config = dict(
    hidden_size=448,
    vocab_size=8192,
    hidden_act='swiglu',
    rope_fraction=1.0,
    bias='none',
    lr_head=0.00375,
    decay_shape='sqrt',
    final_lr_fraction=0.0,
    max_seq_len=1024,
    doc_mask=True,
    z_loss=1e-05,
    max_steps=14577,
    dataset='wikipedia_en',
)
MLP neurons of a small language model. Each row is named by its layer, matrix (gate and up: input weights; down: output weights) and neuron, and shows model dimensions 298-425. Each number is 128 + 32 x the weight over its row's rms, rounded and kept within 0 to 255. Numbers have three digits each. A neuron's up and down rows have the sign that makes its largest values positive.
A block is one neuron, or neurons of one layer that tend to fire together. After each block is what it responds to, as a language model described it from the Wikipedia text at the highest values.

L3.gate600:075177147142117157134114117130162123122118054113095149168104111128131138119166128151147102115133062112143135109103058122151194105156121134124170113146160067076106129142200145110131048079133081161120188141047149109110134122152152099145123097104182120104146108152182134102169156149177103106123105144119110092090092135131122105116067121075129124118117083147131107179080142106099090113099
L3.up600:125143147170180142065114122114090224117111145137134146122157108106134137129167155142159139146178109091132157138141107113229090102107113140160174122087095124155097137127096144110123087106186111162109207113124146125122091083109138135200131135128105168099165120162086117127068099119078110091121138158109164150117074128113099160126135096045131186107032127151085113122120174122185122166115
L3.down600:121160164108159139175097142116141092113085103134132108142161148167111134108116143140141111142077125137128098126150198145169174164097140142118136087143155120085077136100069132126157135140158127152166107135111085095126102108140195141084175183159093119149151169228108106132186118174108138167091099116161127086130090128068159145129158118078094130091170139127101181153154133101102156176102
Word-initial subword fragments. Opening piece of a word split into several tokens, often in table cells after a pipe, e.g. Kun(g), Nom(inee), Im(ages), Mel(lon).

L3.gate306:086139139138152152124138172075128190094174196215121164183197095142131141113077158159132079060140147116119169175198081164160132093147105181138084152115116143117157120110133036141132090165125135125163101111105156145090092139162172098138196165112104081114143137098115102082173153110130150105092100122181157119095140212097090102096144137111175167051128122108160149149146099148099077122108
L3.up306:166171159162192107140164164147130123116177155166140108175183155136144159145139158126146100112136157096135183099197084197093104128187094115137120165162099160141153093158175066157143144124128123126151091078123175157113119082123139090105147165097159193127111148115171144100156103144132179186139180147103077168129126106148112118100131123073118172078132140145097085150146159152127111160104
L3.down306:179158130080115173169135134095082130157135125130120123171197119180161199185128089131184144133146152108087167034154167115157151119105135097120098123132110113127137127141095065069184138106156088127120102183095111150138118154074162200149087163089135097147148151038103148149122109088135096159159125104150153109105119130085114104163117103096095148129143146189175129111127076160120082126125
Multiword name nouns. Head nouns inside proper names or descriptive noun phrases that need a following word, such as Marine (Corps), Register (of), highway(s), website, Museum; also as, by, through.

L5.gate29:148130119094139175192142135167127132056124123124138127121132150153107122044103081167068175129164133125124117172153156141051152148095133121161093142128136118203076131118189126134199202127133128170123097109131139179117108153075095161108100142105112136108162197170151129144086109086134185131143082151136097120039106062132089098153100114162158148150151176102137143132112146149150098158153
L5.up29:089133113135123138119149137131070109135157136123186150161032119149156158139121124056095124072155184117092121139142134142131128060097106129063124131121117159200042173155103117024078127176150139180128091117120094123138130139106099126115164106139100116115135184175112093145108070143120157139139083117094144156056122147140126103161127089140155137077149088079117129133098062157129182124136
L5.down29:176105093121084158136127157119106183127184169220125131132145140147186088100167124148109160086076087097085148120077097148168091094153099184122126148128130145131091136189145109114094167060149095126165073081195119149136115138152099125198114112126116071141153111131071137140093083145161141080067089080136044146155089137056108158137207143157159086073135141107120106167140128132071086097157
L5.gate602:168100133190120098151120212159077118202224160131115191115109147136144135135117185145137131135099136137084157155093082162164134130055139153130195151127128103136158143122147169155133163170181127140139099087063095072146154147134097139157095135100141118161121194155111130107132112127107117140117090103129176083033161076147172170091112102071101131126129139129159118158166160149120135232122
L5.up602:114122051114106156104124178184108098119119097104105102183036151101093160101150088090103144158100155178110174170158084098154125113081154161115116163106142159142148159125154101163105135135107120192136155148133114138077110139119093173111185154131128074166137121173139098120154082133143104118138087155132126100079091062158159163087148112146103103153140166227091196097094121158103186127110
L5.down602:091120137080152125130178127137103161110155095175116108147114167119111148133105140092116119120141127126145122089175125112090156134174187139141128165145088117129154171085118105095130133150059095072142096121112146148148061087111200128135150124119098047145171149133094132146160149105120089120171148176131121143150103119123101133128125083106110125143108129124104128128068138117119100143152
L5.gate609:125118150140117155106087153091151127162137203131152190181139167112153096146156117110118153044139135186107101103145086146213121113140094160100166173142130123127040150168169155131142182158101104151094119160140160088177145153121114129149134203156155203136131177182096128126122089098138146138118126085102170143100143086147155150145159132042200094173133176126138234175112150137126133130116
L5.up609:105130131125116134102169177054149116181094133136114161129158154179186076130162127105156184100153145131141143106175146107155115153184110166090128147094078123125068077132183089120144159170139129143141100185143091131161138129128073096131157123175136173166099186144142125120142043113089131100172085076124132200109112043132133106146133159121121074136130115152115167232129105177120071138185
L5.down609:151109095141135100161144165138143205132160146134145174128161144176140104106183119140151145148135143127125130102128186139129086092158193169116162175088120073170102166171153105145103121139047107081122133149134151054091147086061150132124118103109094106174104148083101193130135130129126113106096132101134123130115085169146075165117129124142153132090182087147090093126113058116156121099139
L5.gate759:156124116128085131078153087113116132074187118110187106172099230181176125147141172132119105122118119095137174201177192175107157129136126112149148153159161161143102092122175139085158122159138136144096133149175163194154121192111103151154125113177101102176082100159200096173108100165117147123064078066106130095061188063106109133121165129181129149108173136114133144125094136111148148110120
L5.up759:148107140090144108151162186136077115137119160101160127143032162088235115138133097121130120114147156109135067150096118108163124115130123134137101126167122083116106159119154194200119058141098164141113123063132117143167135100131112141100167110105104138168185118105211111144104051129140101100171095073110110138129127126125144128118175117163116123165142141160096122164118116190070157137119
L5.down759:098112109144093084163132140175107126145076127128165171103097118155105090109093057140110141119085109099072174158119130116089091123116115154143153158151154099189084101141168140141146191202105152112145132085181135109157166158103105160176183138079155112154103174057111103108111130105161137068135165142125150091142160133120124174145176182089114121111097140106093127132091099144128120162163
Proper-name first pieces. Opening word-piece of a proper name (person, place, club) right after a preposition, comma, or table bar, e.g. Mun(ster), Ash(dod), Krist(ian).

L6.gate17:117116134107148097106157179137115166079107145117184137107166158127085150169139121130106119090091068117126114157104152136114140146122127158126112130080126146097153128134124094135139092119160129118123152124153113078120169134130126193070167097127154099074063123154117139137144119077102153130167108107102096154135096168084115149148103197120111130084118176141102134102075106145145079101154
L6.up17:140093144139164119171130114115154099128120107102078124116127122135107112098099161154139120162087180121142151140106143128128137057110090126093177120090164175183110154117156127121123067131095068106105167146095109149128152082124132150107095069173167184125127129152187109086135137109142166155139107100176061158086148134171103074133096140181145169184172160118104135100109130147145089149117
L6.down17:161076133159169168081138137117135121163135151129129119116107123101105144074134081175126142103110110118144130121131118108133088105147123147081143145081159132075069117116109123079128189138104156138079122154071093107104122156132156174105130104100125158223111136158128138140125118184122086155126158118089134144098125103126152101075123115104116068062118127037181128128175105175190103143105
L6.gate145:098118123145160135095175115079161143137103144159182170069124103087095108154115141154133104100121070108168076112141139133090130107104124168090073193186168114058155099146197162092095175149107179093149137124149071136133123155073105153128114097136106104165144152176101106128120128154177076157144102097146147134089118180139156124159165137187100128138224185160143127144150123086153173110184
L6.up145:128114159129117109107134120137083140189125172159156119166111076095132109044063090125129109123115117153173131118132122120152152074089161166138107112064165134114187111137182142094119193119138134089106141128144115172106117143129088123160121163086118125146174103109105126166090138051200108132119124099152082131094162182118092105123068118173133048168065179134105109128166103160102115166084
L6.down145:061146106167036064112136108128138068199116116130175174096123127131130135115157133097129165139135078070119095165154128073130094139085148134120135150109183152117115075129189134107081112105107101093137109105086150153081110124077138156128137137176098122138147044119155199173093150095120082151125175133095118156083131098107089118106128162135130114119085124090134105148153163074120094154105
L6.gate337:122141173140098097132126124102123138130100101136052165108115135169205143154145127197120136081117086095147178151164087086161120104107142070153128115077126137181129138154191140101171167143089122125153124095060071154134153095112114064104172120091131131146119096130121168194144180150152149162178129200090120161138095141184113106175101165130136088164111214150118096140132136097147103149145
L6.up337:144137171162149162162096151122106098138125084123137160156118098123155137122150116139113149165093122086144154185123119103100165138115120108142106134108129080126124100161116141126140154151088163116091131126112189188109132077049090109073089115072146072132105145153092148180134140062093110171157170145111139134102157091058179150143117132099074141126079120169147135109096138192108125084139
L6.down337:133125141071122137145142106106116183197120080121091146150145175155121134146145148218140115177166076163101116191137094090159157142144092147087171168099139134106147120073062162139157188175107075113079145089106086028144128090123152127101163132101111107110119134138147135134132114141129157151127106150165175076092123140089073111160114189113101069159184122156115085158141074148087134116145
L6.gate426:167131112115133125132132078115122116119137127106091090146127145107119092090127135076137131089154122117174165155106103127183132101125172113130147096102159126152110156110118101132139113187129133129162107133058121080199103144121115132111137200096102164110117153103146108131123174106145187142187148098076132105104176136156162085103164150113188106095127135146131174141155104089139131108148
L6.up426:134095098064103117140103118076115138143134109114119118171048121126201150129168161085151095120147108094148123148129152132206159099142081141153091143145130109166103117146176101105115088142080115114125141108072105133133104127098142176137114107126112107140125120143097121133114141134144095110153163082139103137064091155093051068130172178084157113092142081124147085090086148101126084167125
L6.down426:071123117169079099105161105109078180158159136145180123171108075085099117069142130147117101154142123093091180095161119122136128110187126192152106163088160136047070118115099088117081137101154138097075103093127139132129120095205151175128061055116097153088123135115133126145140129152125124108139126117088096092061162109152156095152100148084165126102119130058051112171132146094140152146138
Hyphen after numbers. Hyphens and en dashes directly after a number or modifier, forming compounds or scores, as in 16-year-old, 12-inch, won 3-2.

L6.gate588:115091174076085125156079118164099173153107144131173116113113193160130164100132149133170146151157131128077096141126150138142141134106094137090144083148162125192082121160112125154097113088151098135111135135169144120130092077078092103184156170123136144182122162145134144161143138133172129208141130080113101102180082168121146160090117119034106104108144109151105146139136183176088065124205
L6.up588:134147133088053116179124140105112119155141146117111080083113091134070155111137096113149152151073125096104130098140110181111155092113124076080126097118139118136118110166138114097162138147113129110159101103112061116181167171092194127125100113075116074056194113101187169087096132121119110138137142083084143146122097150118132161093142107122104130172049111150117128160132114147065105136111
L6.down588:139133131076094178104069182139153109105099142074044072109150136130153170150177107100101166148107099132100085141120156080127073101074186158095141142136131140143112100156196133146112129085142095125162132142158157172130158097124115145158106137084067160191126153153137188131102099045088089122135100132124118132147170132146119118148141104171110193181110153145176107174142125070134114119128
L6.gate729:136140056142187122150138159111133123093143172074080135159131125124098097145182113145138073107144152077135123095139158137160188085156052096105145124131116140141122130125083104116106143132114097176046167101149078089100101127163048111153164148149166113127160156176132159103112122187106088106103144159110125115098123121153123101178128113090137104155143102142135123157135165132101143073111
L6.up729:099121066099160152125144130038118109090127149120131118172129135085081101128133130156157119120147194153129147129130095103158157064154123127103156128099167182117031039143152085138121127156140093179109128115162127149116132158139116140097148092110237141068166158121163147104056092177098123079107096158161137152146164113161108119166127120086143096142149084120113157118121134122106101140142
L6.down729:145106109127143099138092114131096086104125151121144172144131123128090074086182082146115134150116160079145075119156110132136140106131145149145072036068138134137120135106145115127131114208117149144084162105119172101122125156139142143060118113155153084119096140072188179094146102124103102115068143083134122180109125139160108118155158087126102107127083122138161117089159117122085176097145
L6.gate777:140077109109072127150168149099142163098160139133103150113123146161114112108155098118146149130161151110068122069116128133109114080189117127124092133113138103126140186158112196128122114124145083131137147149112145084146098100170101142117135064174146174086126186146164124166114150119139093095136069138084127146116094115118140175096117117104147125117118171132088163173136150162145116115116
L6.up777:171203087101169114124105100122137128123127053140132161187142099127155146064090110104214154046108130113150126125170135123091152136146111145147123130133158146107078174156124104127114139076072094149143193137108133153138114165092101117121093131167134186142135137123149128133068105066168105111207064093056088061052123176148126161097127101123171142084166101122137152179161119151112103147124
L6.down777:148143010117172146106177083159098174097171140142143131120137107201147097089051061166119120116135160139089164125122087135138083148090133078137139146103128150041089180143157098164104194122096097081172129166109142131165105153118088116148106074087074142151128172096075144244117101128117091194157140121117127178075147162107108107079108087135155144112144155205127137130082103159143208198121
L6.gate788:128152170118218081121111109190082128101190121090181124119134158133089115160164126123147103128110135106116148128134096119149113094064115162118083137075071134127133160168076117132119093144163155109110152130176113091137116103161164062173111147112104186130146130140182206063152117172021080132143120145106107095126112102100146134135099095105171108086084138162110184111099150115124201129136
L6.up788:098088096146098157106096110141171108131103102148084128095104136159178126094158121219089083113165064110118156092179113165149123113128141178099149144165152082110066039152090169104136151162191103116189121122161175081141122142146090175102161116154095063159143128166148198088124126145173096155139101159128129132099086081132091102059156112088240168084143151122092136141114075185120161140150
L6.down788:127128107176172088126117104163090131085164155103091099124086134101160169090172075163049111085133089094116125105141138111139139170124151111109158195124115079162112092167099081113112123153168119120180228117139148106160165177155200115086123111067057143112163110061101160103044120178121122124130167127111057142105135123062164150125147060115133178180153098148179125117118170105145179148090
Name-initial fragments. The first word-piece of a capitalized multi-piece proper name, often repeated from earlier text, in tables and lists, such as Hay(ward), Pat(iala), Ram(narayan).

L3.gate784:151154138155084135118167143125090147156117114096118103148160147161183150124080099146086187155118114111126130102085074155113148132149145110173063136119141106144076084073166102145097168100135086118109135130142100122159173092159139069137089138117170161141116158125094147105199139138084097145119092120069105004131165090136120162133100147142141150142108159142160162126089083122104163152125
L3.up784:151127180090103136126094177104121192051156121121081110083118156118159150080166155129163073157138146128135135096172055171147122130219126187161173124130118114144208196082071132145132141170133110127113127057093120163125172116142069088127171126072110172115130140164081159149140126179068137070163148184122098168119145151143121107144077109107133123159141202171127151092130152169085081122111
L3.down784:194142161103129123123181101103118118165150134094099148176137136132153150173173095152121146151141116079184101136154053114100145097153127118141101120172147091160129109134136098117145148157179119090133135117113120085157140104112131095132123100095158149089106122159087210141141091107142074144111133083086067118121065105119186143126127144088123098162179082140127134110084164075122156138129
Separator after a digit. Punctuation right after a single digit inside numbers, scores, ratings and tables, such as 2–6, 3/5, 1.8, 3:35. Weaker on mid-word fragments like ri-t-uals and str-et-ch.